Weights of a small transformer language model.
Size: 20 layers, width 320, 8 heads of 32, MLP 1280 SiLU.
MLP neurons of a small language model. Each row is named by its layer, matrix (down: output weights) and neuron, and shows model dimensions 32-127. Each number is 128 + 32 x the weight over its row's rms, rounded and kept within 0 to 255. Numbers have three digits each.
A block is one neuron, or neurons of one layer that tend to fire together. After each block is what it responds to, as a language model described it from the Wikipedia text at the highest values.

L4.down361:142151149124141138101115165131173129119099052212120125152139164118170122094142122088139139142119170132126122132101107116038117144068134058106153151104144114145069103135145092122151131092121165109103084140129129127196050179084195092159205172150113125123111154102154114182116075102120116090
L4.down374:183202087147135177110147161081116135109125072120096128148078078120183145138152169114101120103121069167118155093120185117076113100128133087157114097163072139120152158156126127095125144163125094159142094187096136138147141094103140146087148125134181097163179083088077150111082160078160063128
L4.down483:097122113128127170156090161117149099094139149147130211072056127168076106136193140178113151157134155178199076140087106112064076086126083120127163175159102118145089167144089130203102146151085140105167130134146151100215109131142169078198186141125184191125117071123072114135131164065097134122
L4.down546:114204047127141088103157174142097142085061108098145087131090153169145117097171094113102179083131134135119063135069123137093061155203154112158152143113124152137160175093151169138104089156112124123130148129121132095215150102125167116156162138139144188121113096154099102136110116120159118126
L4.down818:108127133117108143098167107117196118142121113103157139159083157098146125133134116155097129136097128140154145148034098165147123173107114071149090152120124133136083189131133134103111117088096137090052161177123192130146119091125177054126146125081161071079111090128143148173134129083122067084
L4.down915:158126181101128132125063133109139158132133163069126106127136139091094145172064112093066118157189104136205068173134115131149179119100107126166173080097178114098164110124056145175183111124090117122080178161102154141166108154129087194171138147156091148134139082126114052117108145121135105103
L4.down1201:148189131158127164111149146109128122200052099100107125097149147124185160127178166120124136105145161111133127087127108140057138166092160120144146152143124115168129130170140152148128064225131141157132094128140138104127120138144176046153165098152122086098148078101150111103151110120124047122
L4.down1203:132189162108155123175116123132140126163046090092166110122112130055106133114118127148104136095089189149162113158132143108135178054137138144104101110173161159135094125133122145131112172149104140183084116110136115132152092155073166122155158111100104138061067067127212131154232097140175142067
Responds to: Word-piece fragments inside an unfinished word, mostly "ho" and "ver" right after a capital or prefix, as in P-ho-enix, a-ver-age, neighbour-ho-od.

L12.down149:157116083113166137118141208089142118118115112095107113090207092106112088136107144145125120126138158107132149182121123119085069157129108157152085105114098174092179144098100218121134117148176164119140159096157131145112171194140107111121111123164066162173181171119075067099106147123168151116
L12.down214:135097119076160175108113144128125137197139123105180159098111164135109090047126109190148103125091189116125152143096139077120171144142171147110154129101119111091149117152140155100033135150185138080113101107131155075136168151150101172147107155123142100142165135128053078106152127088139166155
L12.down356:144109100101136067130182167151162113133111137161107110104157142118145144110139148182122109143104185115137101129145104142140093190092176109114081098075151114123123166170081044158103074125082124064120078093094131061127114063114142133140146174151088094167177111064131108160155148140096092114
L12.down536:121171168159124102173154146078210143105150114121183125144151080118120095182103128155176143146129149140131146249125119148139172158128180155165156087123121103131156160095122133128132144186154125143120068082120113123159107146104119141106101134142129143127169109138109089151100139158126105113
L12.down565:134179116111159091196162143038226083099054089178181128183148173135099103139096140121168117092097168082167110154138159107112055178105165135133092094153069179104135100146098124113159113123103158110159128085090101092169129106099131149119141137098119152122131076068124133173087110151163115128
L12.down613:166162175135120183124089151083187174161079119126124093158146156142100104123101129120147134174087088117165085132111099102146121177138175113112157067134127154169151049146108171088105077121117110125142099095159130073169161166082134160143131125101112145145172118113103149193114100153157170080
L12.down1126:152145064102113130147175122074151075111071116159137102196114121103091099171138186123112149104138131095111109146136136086109067095124140137146092155143117155090134104143104165149098106137155120085126196115133126166126169129111138087086176130124118123139141178124163127138133169085109143124
L12.down1139:146122168151086176141090118118232063132115085081125117139126151100127101151102112170151064084109096098173178168130140118112128133115118114084148107078148152113157138085162136091161103097120138123157125093174144152076125091120119141093129137055163151101110166164142111127111113128095124157
Responds to: The second word piece right after a short capital or initial-consonant onset, especially "al" after P, as in Palmer, Palm, Paladin, Malmö; weaker on similar pieces like panels, punk, consistent.

L5.down212:086178110136140147125107115169132137164100145181121152208106145120115108094085142067129093105043176134145114117055156091078158151143120132174137085103132086114140141149150092128086126101082087188148158166135122193129107128134123157142085110117119143132122088095156151213194150110114104218
Responds to: Word-piece fragments inside words after a short opening piece, mostly "t" (Sta-rt, Na-talia, Ma-tti, Mo-tto), also "ar" (Pa-rliament) and "ult" (c-ulture), plus a few whole words like high, well, out.

L12.down107:112144157176122111156116086064015074155157134103183102113203139123096088089111138141135194105170132133148151175148129117076146166127127127111073160140162109131175162146111142150107135165136154149120103111138115088178117164147168180126160112075151154112121091124213071068068115139104115115
L12.down177:120094188138118074154123110132029081146139179135140099107171116129130141162061122125145155085152110134108108157103075168148152136112096129199127132162107069094185155105084073150130167088188169134089138174113089140119046061154121169100111103140138133077143126143149121112123129193136109106
L12.down306:209129145107121148124172118104143122139186126148087098157135153123180144183195095113140154119167100115080126126132075134126131137077143193170104143159115137173157075087154138095150123111181129114083176074134132112179108137129090152025132151156129172143090130144207106135143093185118169092
L12.down332:156119120139123152162147154117074093150113108141140121108095103115104127096126061106091090121146147143106127066047147077153065147137065105125072144131111165116105085126127152139117133119174119148156184155136107115059111121158158147092092148120088109113158121165136154155163116135188145115
L12.down378:162103184132107173176140107172080144139052119203151186091137147144175133214168077160134066122155159070151107115166124134139110198123133123183100164150171108091138128148116148113087130113154077127166165107123076135153118119080193126141117097136133121119162107140188134156152133132150156145
L12.down460:149142117153110157116147122074033158143152084129113121154173112088128117137174157110128129074069102139167140104140072120147178150107159140107139120109144190114109156115198213180139101135167162097154140143159074178145129081115127129109151079116119162138175091153228180108167116129134138031
L12.down817:200085132142109073107161112053145123175136160103154106134132095148135137121107160053168177113106116172186086104088147136132172182139132114142068065132158121105144089155089129192169152125122171180128146159165109082159168090120154099153066157173096166130160109145106181152155095205082157066
L12.down1006:151101141132124135140166083021133149158130160116133121130150172100175160114138125121091145146119093070145118105117156186146157171126104117183102174121121132124142051126122108144114182075105139147110130152132134109183070021131148115120102139166117129144175081112151142101182094161133114051
Responds to: Final digits of years split after a 19 or 20 piece in parentheses, dates and tables (19|73, 20|16), plus initial-letter pieces like G. and M.

L4.down97:094073154123100132096157137121162133041124158111194150108105134167150150191172099137143176171096128100113146139139100098166151173099050066130099166134137067092109135097148145132163126158144153143154171137155142138141095123149115125153144116137156090119121086135115191181146082158139081104
L4.down126:128102067150143146159092123159088188087084127164197146100071102138108139104136122147117153126130087141084120124128120121166112149131100146108110115147113092080109157151161094082138137131148082148171136124125135131123130185136116148126113114145190128145148086121076138134076171155146114124
L4.down243:152090065143133069068144156128133170116123155101113099060097105117150148159153106177148123133057112179170125091160116197152094159155083128083095189165146126098120192141118093085120109140115102119155119169122136104164139176144158083157122104112134137149088118089116150200079176188127091138
L4.down331:171123126126172189109116126109090194144112142181162135130118096149169129155151141138169090143125093122207164045143091101176151164175130111170098190168134128097173102171170083162150176179085120105101138157130154132126152106123117102153184090128132116190137108116125142133084175114163148131
L4.down484:109064055152124161167154168111058131104108089126108158109144155128139104070134145115123034142092090176144168139138109148105122148122119141154131134147186139127140144162160108066117104130200155146140071111112155135161147150108118099080113173117139158128130111153151131069074116160178102099
L4.down553:117141098121150060121133079123047143123180194184162125153140152151124109124151112133107121154096130081133155125200149100145133156151106129117133131101116140106132115147123101176164139169151116143155104194117099103133157152145158113074146089121106081176077128159123161139114150128131107068
L4.down746:098073125120106101118055181154109129103092124110130154113071150119106109156158099100111119079122122141167099175126093171133073132156067205121112152144148080136113134152147073080118116096199128143188155078166128132142187151107117083127091127118178206064110120085176136108141097104227114157
L4.down1235:162088111171105176094126191073149174126086065099155135097077121115162130119174093102058099158138098130119154110149098149164135159144099174187106159100115150102073135110111100136144124154157096107184091139160175057166192128138120134085070087081148097144150117123044115116134117102141090148
Responds to: Mainly the verb is right after a subject noun phrase (Julie is, My name is, Merevale Hall is); also word-internal pieces such as ri, ti, p (arrival, malaria, anti).

L5.down270:136114136125147062147141146142099104130170157131095127151065109128121169159100112135119117098213147121149137149039183107120152158201099185061134077096133123136126111081144149168128140145153126133152108112103194096124142130101177189175171143107105167154130140140139154101165125209128105180
Responds to: Fires most on the split-off word start "ad" (adhere, address, advocate, advance) and also on the preposition "on" after verbs (went on, erected on), with weaker hits on separators in stats tables.

L4.down160:180127140151119112136156106175086151191102161173161131134136081146182088138123116115108092130209127131117123090113103109160113180186135154199102134118145103077138151106156120127220098146152150121148105134137099132135166186156107154148162067115079162095076145100141155144139137126137123161
L4.down181:126216151089100093169141165119119101167077158150144149136128124109169170175097110141113129139084102146187126151187097090113095103070179100145177168123151141071098184120113106099144158173079136164107110057103199146177144138148095084153174134100176131129126099132136105131112165100167158113
L4.down238:191159126130180171140060156133092135126082168125182139068099145102197112118108151120100111160120111110098181082116141125154206125103112132168051098119183140109112100084165155139124156206065106137118091098097132112147159124140132143101167134085088128095142138066072122173119147117196111096
L4.down362:174133191103172115149082095072127125138104139128099133136203091109167097140119090074152102150135117134133157110179146094156130105120114131129145106137154180094113128113148129122205171112085138160141134101069077155135144097163112187111142046116145166126150115114107057159152163131140156111
L4.down910:153079148092133110120040113140086159081134158121151154127107194110149177066107154209100134128124136129078151073109134095160129088148143088101143121123100114108080096156105148165226126129125139074207197128120113100196163100131111113111101105113128128150092161145111133171116188207124073126
L4.down1004:121117169123136139145127087138090147120116135158125148100169080116099126100080148160144076125116112120124135107110100161148110097152145168113083151126151131130103149130192166119095120127149149144123076139124054167126127110117143109133128121127136136187100129101142174111184131143214114164
L4.down1149:137193122146150154187122136129109171194070121148070163124156170147161096149130164120196084127162141137131102131128120104082130089163177133175146128074173117127156132087166181122146149149109101131105132110109129114169118182132174121200148107088152206121153097134143089090131185121128152155
L4.down1153:129140158053184110124112184158139098114151127128122197119018111061150150128108121159064111093108115100097144163155113110086112112054152106099158102144100101132081154107153135100173110147105078173136103109148117157165137126078150152151159155117167123060108085127165140149126104143072135174
Responds to: The token on, as a preposition (especially before dates, "on 4 July") or word-start piece (onset, once, One); also under, along.

L4.down458:106164192115130168065124075132093113066091093086131106113142159148090168106075144168103127130103092126131138149188146143154133091105115156072146095144174134133171091216073120098095169142125048118118102187140138085073147079098131140108089162159145098202144124088127140088147121168144137064
L4.down661:135111154093134123170063127097016146043101055179143069157157127077147165109123122109101093109122133096118133115140135145109035184149133145114135141155116124157161059153193131139092109135123100142095187165116152101057077144098106195085070118123154072100124170117141107149138108131101112117
L4.down692:110192110147114156103123159165094106126164103056067155172187102132111132162136140120181114080139189122136107118126227128131089079111152154118160176063121109112144165069131128141086158161122111102150064125144097085118135148109133153123096124136127125130183180094156109096116174132184148111
L4.down726:142135119158116098146097132131087164064109121191095143113034157130095153180097114091083125120111176120188102143085187116146149100097161121159168107111131105090142144141123138079164122102143115177163193142085193098100131094093140123133104091097123187134130084102106109107159163119150080126
L4.down896:116120174109137138105062101146124110087120085143104111142201100089119106072131144096094200097115112132155149129143123134104076127116066166089079110111093105170150104109132099129081145168091076167148110147162146080109115159097153193145121118150100107140149208140111140189098113123131123112
L4.down1018:154180084153137115111114117186119095067127138086190126081119131135059121128115114158109178142131167115138105102086145121150094142052140169080124137111142133114114158178130168104102160153074084135102150090126086098158089155112159113110144092134128116128095088123146170145149169074149152099
L4.down1028:139174119144120191080148136125126080144109086136156124083135134134162116104114139087098101166142102152131143123139140155154140080128157143125155072091176195121169130149115129081097129154125094190107091086097173140127114164152148144158136175111140128191124123121130122090139148122144126067
L4.down1260:122164139118110150102113087163180124124074124116090108103151159094077167153128058098117139147143210100129085148116167129154127118115154135163164091039116143174166160130081148123078101105143089108124163109150163137073116084084132141101120108135119104089173038121138140110175160126104087098
Responds to: Two groups: year numbers or their second halves in tables, headings and dates (2011, 20|11, 19|86), and mid-word pieces like ist, y (cons-ist-ency, s-ist-er, pla-y-ing).

L4.down52:090060098118132155107136175099151106112124129138102168125140125095114166093125116107092139118137116137101111105103093145136071101081140078064122131128158102058133157169145127114085105152145155156094115116134153120099142173148079108128132134086141107122143174164097147049099130156149102115
L4.down173:139117122121145189072121152145134113123134076131115183137144122124115094089127134091096091088092163114189159138152127100112156070076137167104106103079179128113095160134129104082083162173144131212091109103141132117143113129109116117173134174096052098164142133174172137094105136109204139060
L4.down195:126135114102110117096040099106109074082082101112118129131130131099149159100151128176067127150123137105146112098162074160096086071172047155133154151056141159125118145138237162151161102192113148144155120179115162109145131113094122105150153120127154081165097163111106142157147132156126142125
L4.down222:105109145144105105142129105096090119227138142154119139145199140067129121151094092167141068147181156102155118095063146097078153081127124129153119117111183158137166164174144119079112095085107123115070127116168087141103114154134109140151145122131138127059096118135117128098159177107099104141
L4.down532:094115157113179147103110098175136082078097112168148098145145143112145122127095123159150134103084127168135131115102166153142119103133172125087105095138160067088124128115096193137097188091085181149125123094132138088161115105133158172117124144094122183134170108111101144104170082129198045118
L4.down638:160135108108112164111120134068119142094121167079138098151196156161174201146127121097180124181088133127217141120145173091152152073153097117147104113155179123143182207115147070143132143143120130145108135163102150099153099159109124166129139154112104086152103162146111083211089173211147112130
L4.down830:127136135085134168118090174080057137086077089018113118121154138094115188102186073067083140145123128157110128116109107096070136110111031078163083155066143156125147182087129109095067144179129090105137096111158159144099075115152080141083099123138144105162128129199092065131138150120114127067
L4.down1233:084194114109150124156196115124095156185097096101119156204094096102096133120098166139144104138114119120159142116141082142141156105156089122209152131138145132100085156049134131078113170110151100120088132090172143106092131118138081096177071178117165119132170093121169114085090138080137122153
Responds to: Relative pronouns who, which, that right after a noun phrase, opening a relative clause, such as "footballer who plays", "a protein that"; weaker on table numbers and "=".

L5.down739:139094095165100163154129082152171109110119088142143172116138119125089102153124164101120151153159146095091161138115142100099179180079145112132111125116153146153160155146133173165153103135200118131167200127094122144103100193157176110131154166153080130145104129153160057145151113098180142105
Responds to: Short first sub-word pieces of words split into several tokens, above all " sp" and "th", as in spent, spaceship, algorithm, anything.

L5.down931:101149172093137175088161063156168084091158145151161088130146099143136125141210135139144109144102102149088173097149069162126123076107110113146099122129161065117101191186085134102081109139068190068093158142159148158111124159066088061121150151109153139091145088164133177112112122129111166113
Responds to: Year numbers, mostly the digit piece after 19 or 20 (1992, 2012, 1920s) or whole years in tables and headings; also vowel-like fragments mid-word (granddaughter, Yugoslavia, July).

L12.down235:110117104069154166085036150139109148162172182079110092115031152141136105110087119092168071177083154130153136188080107108116177135130156064040189097140124195153116128099096173124098116140189146075145105139121132082129154185103113155116128147121133108122152099133141148112156134112178149111
L12.down238:134165201107140112153123082192112145164110144122098160112068142187170132096153103059084191134111151117121113125121141161164102142163112131176090088118106152139108136105163152112107146108160093065122150109131166117155112097154096142171105151148116137149114173106097154150158109163109142195
L12.down255:099111177136178117153155118090134092123134148165152090171125125138131150142176135123155171177171078153134130177179121140112114052090141130076114168164095101165172169121151107082099095158160129108137125184109106126112098152139104150156159078110126126099060142098109081123067167099131107180
L12.down268:133087115115103131135198149100102177174130125110071122132151162122163153177123137153115067159172143129144137117107137087126118106099123183149159102190131198077143124112141191137091127146168134093172137113118167145098152174191130101134135093152109138113126125159111103095111100121118131197
L12.down358:145131100128153157098182090171120098128070133180068147104135123161096110132159100111088126132113156177132088177085130119112085071090125072042086090179133133090115111176105138146092094078179142105164121127121117108125117132204118085149128179124082106124090123150144159114078160137109098170
L12.down629:097113173133145137115117118158153079141105120076088143125150103140087092116133149158130152117077146116109122207085148137134063159104101133125160139097149119091145119102108165111080125157255126096116132091138116152153094131130147125139128128080135091106095168088117095114079160087179065203
L12.down706:127150225140173112135181143190153118119180098163138086143170147151082151151131190150153135107150150113113141167127140166147115157155105186127103137167143119126168172133113129106184196081178115177117088083125124083057113118080174114122101147109130098106121128105163080166197141158105152146
L12.down1077:120165133108118121103126152093106122133131124213111128124133077148125091085102135120128178140105128170128100092136085140154109146139094149119063123139067086076123193143127171111111136172230105156147126151119143113140113061080156145131174148203121126130110194133052110164127172143137085144
Responds to: Pronouns opening relative or content clauses (which after a comma, what, that, whom), plus lone word-initial "s" pieces like s-hares, s-hould.

L4.down144:136170093106096122106117111139100104113147145177144184152146066137089072091141143126135051141105081104146098126166165107121128086115026186107110133096131106185177196114161119153041145103099072160099142132122130145105153144109124154151138121153151139144101110132050100072154167111156139092
L4.down304:153139140108119133179125163129116114106080129098130152121037142159103151102196184096107102147116206177131149135113178116119136102109130159118126178216120182163140124145181141144055126179178119082132112122116167122169141109112117129128120129111127147124078090156134079131144146079128110094
L4.down307:157156160089047066180130115115112122110067095192148190138170106089137115124147144091135161136175100115102153177095126090096151138137112126167110129127079118109107188113116154153143130121111125105109087163172141113073097120140190143200139059152128115048124094123061151199199093077082142073
L4.down745:090110144125113085174124193165146133097046134132101096094088203132113179101155155131135101153089196180108140191095145144166135166102189141179152124125130112097124125158100143073145152077199073130116105131083185130079078123119123147180093115145162161129095115115119098133147115166013139107
L4.down881:124101124121117114213089182135096097114080164084134160111099100122093139133173135145134111101136189098133111163102178113135108114143093180181137142152077129140115172143144149117100086103118144128118143117145090120060153126121067142115053111176155151112141122131103058083155107110078125154
L4.down929:162147089090084106119116147120169103033079173152131194124122118088125168142156130123148125169109104126121177125164130119182151178162103176185159154178073137127121144137095131164149207159178167096142116127106160126130123104123079106107137096099137149121158137141128140076140129128166125162
L4.down933:131112148124070103164122160128053111096104082186069186100153112122121175150162141141121127166186148103137096171132115121151069085148186126157181192076153141163108156132152120113145102100145150140122134103135126155161114131119115128210135107117164131120113118109140090143135167114078154217
L4.down1212:142082131149183150176118164110103114131128186190142113160090098137142147177179118112133136152138131120155152128150127105179181114171090105165089064149154101135132116114087092169149163129120120123164152157098101125106106135118136182130175102104113053176177099134118123209097110112127130121
Responds to: Mostly short pieces inside longer split words (Per-spect-ive, en-emy, sp-ell, prol-ong, all-egory), plus the words between and all, and ć in Serbo-Croatian surnames.

L12.down29:206108162067012148179119177111194170086066071161170152129101117104174141135081167185163084129114153110141117108194133156141146154166133122166172096141149125134180166083172079164122123114156099169102122124138179170085140214079131117143096146151172163192103142104112092142115139107115131172
L12.down363:118083184098133134078176106075193172057073171153167107099062136135128131129139119185117121186170115166135144090178133068137183132151157124183096131119139082089120121149136110125141074131089082089103089155074174110091176174099125081165100089162153122149160137107111147145164132097105159121
L12.down476:108127141114091153157103174150159158144164109133115097175131099083149172107105122099106142112199145134072162133070130116143101144142168114099135112141096148119101173113154118134086149128179098130168129146127142133031136124132143107127103149190093137071146165081135130160151104164147150145
L12.down524:151128129136177116156111110180086182153118159107117150106088136161159141064105139124127093118150116180090100075122160161178215170152107136121096099116165071148099159083118079122073156155131125188125090121158156131069141152176123054182094107165068138109157115138144155144111145139136148151
L12.down570:145115146086152157058134110123173107089102165091134175156101193116191132057163108116079149115123115117097076106116143113088164122143144053087159090110128098184155084121170139103164111122091113131056122137117150094097128114161099175134110124125130071130131125123117120143091168116131133113
L12.down811:174169078143128097154131116108109076186102171077137161092085200169190131111089066136143139155115177176164112100125068144122124096125134077126122117144131145157144064104124106111112138173145136141112081141182108143056105132139104173137179182113105120153133130213094136089131138148150145127
L12.down904:094202104149136032118121197100121177109145048145159127126169100133121116101151189147145108165103114178140124129162098186149178131173159118146130123131101125092150108111120111144112147156132134164121060163110099146103156143053120168165128116148059136119128129186101096132096121147135064151
L12.down1110:150156191121148112120173156179103169137126127124159136106132124122173139175124139107120141133093100151184096059156152192147171045154112120151137075148112100165157175145115084171197187115053056181121109164092138183092120141094114098144103087181112130132136100105101154061129119091137125108
Responds to: Forms of "be" (is, was, are) right after a sentence's subject noun phrase, e.g. "The species is", "The population was", "It was released".

L4.down199:136192125093120098148138119092044112109153138073161132136145142111065193140111140099153126067098134103174183107135110152134129103106145108102145106153160189095153122137116195104141170119157048093125151101107102146077148102128081132098102131122110125106097155115084118133134132173089196133
L4.down205:129095113122149191108141152124143084110111147091125164098151111093152120196159155087144087147067091158130145087141117142147178154062113081094018109093111177112154129069168120092082123164120108093152117198102127094103143152164112112107099112069153131151169149123125153134101147128165106096
L4.down327:070118108133146100177139109156104124100120073125096107143171167140099170121145092132176113123154147119102100142127151101143127161140111094175148108111151103121088128121098133143130144097135091087177149104158118088125102156130127186152148137085083114087181135155142134138140076150071153124
L4.down416:113098109134143117117133091139176121140108119092154161101152138101103091173134147094191119125124113057153122098113103105202203128124124153093143062146157105158179087130149129124165191152134123130121178107186107113144081098122165139204219068114118179069142081133163134137210150183159170097
L4.down725:132120119155140083183147101122095157137098151165130085222101134166098138131175149086139083133090110076129131067123144149253163174168118134155044096131101097069138098098157093128132163131081155087076165154079126102100149145149108111120127112074149117132119173127143118103155147137128131108
L4.down802:087102151152146128110143094135175125115134109104103070141176124110077129188119094042157138068134179098137115115093120140177228116130079129054103038134087126143163110126103121100082161095120123116135147173132074075102081067159095192129088112097132171091118153146113134130154118147127094054
L4.down811:132111123099106091142171079130061138104109094145102153133136148173084094152125126131153066154145151032125144098136084105175129166155094125092150144141112129146101094124154106095173109160096139136161138089157108094136162120141158202189131113119118177066098164113139144137180090144152133164
L4.down1022:045169144089084055097171107180081127154139105157125127143155139139148119087064158131141100051114140154117126130121171145128160078132173136126095076120114138137169119160159125131142225113228062153157132075117057086065143123090148089159145168103149121110142105094136120067146119086131170110
Responds to: Chiefly the verb make after infinitive to (to make room, to make sense), also made, took, take; weaker on mid-word pieces like t, al, et.

L12.down414:130096149113128125099151168116101060101114136123123166155138069123144123141164208064122165067104133114144126069079134153122080175137089075143118114134131147145146164103122155174153134073137097150118112159125175190135154118133100103147105084151122094139116112103128156183163103136143141157
L12.down419:096162065092096112153137178110183042172099107121143115121134104053175154123140105180093118123126106111108138092174035138093071097184153145162106106121105078129153206013123139112151149149127155162115150180137137125182132111148104183119124101152102136156190137155129117129139120147146141129
L12.down674:129104089107095113056198126182218104111140129183124088108099116123164136106120128100121106124134104107166161070173148149106094076145096137112060052146180113144141094169115112143159102053018085165137106179147168121119112081106126050094124146165133124134116145117145188149156124078122131080
L12.down779:096128169119140141076192170127104120153074145088130098085095152142181101074159091201142092095132160146153105095096116132114169094145047073072064183152111099155134098049144199149162181086168152197154108169164157136127137158147101129106108120102160157146092130128159081121139063132119105159
L12.down800:134120071141122096162238125163103140134108135170144123086161238046168121126089164129130187108146130107159154053140084156169112119135081128154083125127180130125138175126128109135066119079088083083149152125087167124136147120182118092116130116172125088124129141101144106109096115141084177173
L12.down1089:152072130122126105122137116208168124146128126177113112041121150111164115092138090163138110095139138166151156137102090124085155184134122139122070125122148115072171149135140109115157172133187064136135139129134146145124133130168127069106058145124166106137109096170135057145155128128147157129
L12.down1165:149124181154138157103202149112098147141095131139140094121163056111115102088079124124130097099099114190099130141093129102154108148109159102096083106141138135136151140076113227156173129158255147181092136100120160146120144124123112108117054129105146141142134115168111100164051137111138119178
L12.down1254:102098144104156173116166158142078143100146140123168124082107135144122075080133098115092081128079166111168179090096102070161125084154141161066103179120128105163120156117183133142151057151220094184110114151079167126121124180137162094106091118129148148139141140185125116161102155075138141166
Responds to: Second or middle pieces of common words split oddly into tokens, such as th in E-th-ical and toge-th-er, cc in O-cc-upation, ver in Go-ver-nment.

L5.down139:135068112180183133115125163120080113142123107207142147083125143148147172127110082127129095128176137143202136120122043110118158173099119156144146075128125150122103135115146087119151103090157108147169174182086165074139150127146163154099161180132099177164069137183109166112085077114113109128
Responds to: Words opening a relative or content clause, such as that, which, who, what, and the piece after an initial W in Whereas, Where, Würzburg.

L12.down160:134108108132200132108118134153168176103148114156115081108147146150110143075111140148110066153118169123069162108082178175111125196092143143107171119160102126150146154154132189109141112111193168158124151110136182127073095150133180086147108169143114126178159136132063108101095118056168084110
L12.down301:111105141104111112136130122177216146124163086197174106079142146145120133124116103127153111161133104096214137088124109138067077110076118145130161154139113149134181111181164114093129154076093122135092097134109124049061130222178130121091152099090164085162114104142094043151105099092140158139
L12.down415:163091083133209137131153180147106145170116138140113142105160166122136144185142124164129077154147148128130065181108105121109178159094159167109185110197129134120143107134178176082142171199204157151142075087139095108106088195167131187207116150123119144130140079185113183102093117109141060128
L12.down461:097084124080223129126175143165118161119156136131095122093135144082098136110138222088134111131097119137103174133112122147139151122105102143124169163181121161155155107141173127106177163172114111148019095171098168143027142184149142157163146122120092102184127087120100084097089159112139098118
L12.down494:123086104131123191156142138189229146161073127073156099109172148123107147175166119080121148156131143081097102140116125113101132122152138118160140103144098141117147134102132095109143119117119121113098124148138106119175096202143178179138154076117187137098136138118135151135026108067127110126
L12.down517:128077114093140151115182127096058121111168145154163064117158167097110153093141107115112119154125149142079142140099125079175185144187112194153130116109115130091181149139111169164127123152223139171137181149110170098111103150168154122077130127170144141108145147101113065160144137154116122111
L12.down566:097107109091184105143155141161230147164097092065115142099157131148175118095087194160176129189123138076138174115143138133108115136138138176201095147091136153110159094131146130136148170148104115106124108132114088091134172118093093146172096132104099131193140125114114114112078131152144107072
L12.down936:175114163111210174153198150133131148169117109118148172094139096161115190126146095124112167157156126118175094090123149104113133071159189132154206159102087121153131121126152082135153144111125098076134151115137100122176100199142152155144107079095150159157155094172142216152123107132147137124
Responds to: The word "on" (sometimes "On") right after a completed clause or noun phrase, introducing a date, place or topic: "on April 21", "died on", "on the north bank"; rarely mid-word fragments.

L5.down315:093157141196116127072159138167132139114120124079166148121089166154137124130162157151170070118115205082139168108141142098111105125094157094113158122132127134088153145092140128146109149136091168169120121099174123108174129107145128155096117137138129106134153161152174101181105147113094138114
Responds to: Fires on short word pieces inside a longer word split into several tokens, in names and common words, e.g. Black-po-ol, Meiklejo-h-n, te-ach-er, co-ckpit.

L12.down252:134149123114126131129055157157117168105150085075150139137111120147115098146088161105141173145146149065097148203056077164150160116126099120101173101131112117170172139090095099107174151108218124188126130072125083102186091185071159154137159138120117156170129122136164149093082130140118103100
L12.down313:132131107117128119168119097085179139151099133106158155137093208137156095068128101113088189089100115169107119155122200148089146149126201100152110074120109125145114077152147117123173098131046117099127155140140154126151135137140111131144051174127127163182157126141022167119119105145163133147
L12.down535:161088134096155187134113146114162130119101122143194115128145067155124132165120135143136110128081150090151177154132120103131155086159151105158113083159126099138122179118143082115205119087130111126111117147144137142192114219106112156147113114142165118104152100060149153103092111112109102147
L12.down840:164138130098155178128080120253114089160140115120105138134122106105129101081130100100136110124092152127144116201147106098123152118092204177077131107158134139136133169160156167124152093124183088119134151109144094125072114141144117198139108164098173089130150096127122104155114181093158103052
L12.down896:115150065139086143164059149115070125155169129115153150147121126082142078130152095148176109124133167148150096145047123096128153146118120080093120077135151128106127123099150143139105055118178122127155127133165104151195129190171168125147110132152147152147135136160204153126097138091144140118
L12.down902:106141146134108074100150103104093117162149120075120132176142161159145128129167146138126157124090168154109150162121136090127191105160132168124103155137109108106121117128121108122122045104198094133170150117160091092234116193147140153095098106106173153168090140160149119100160132105105151151
L12.down975:126178150132087126100121069180116162077134138160127177107115132137122109101147140121137152115115171147151126107140121129093149060133126084146117104155136127135129144109146085118112177143121098118131165115115113095070191242100117177163139146197156086201153107102126098077120114119150107117
L12.down1137:137080147115160142125073089136143173097165173097132186100120131114180096117131097074076118126113173092127134200050157164118219108158137162095116146112094151097104067073184119095116085132086119119068095159142126098112148160136101201123090144152132109139147159155111099096101137166122155181
Responds to: Word-starting fragments of multi-piece words, mostly a lone capital I beginning names or acronyms (Ilija, ITF, ISBN, Iowa), plus some mid-word pieces (abs-ol-utely, feel-ing).

L5.down854:097117121150114073151104186088049120101134144135103141120114132094129164083047105145105118099074195133150105051102081141164093158156175144148138106155153142128110110109132118141124143143131097158128141107096067119147082151103129151129119107121142154090105156119116127161096153166167151107
Responds to: Final pieces of split names, words and years (Ste-ve, Chi-ş-inău, 19-43) and " is" after a long subject phrase ("Championship is").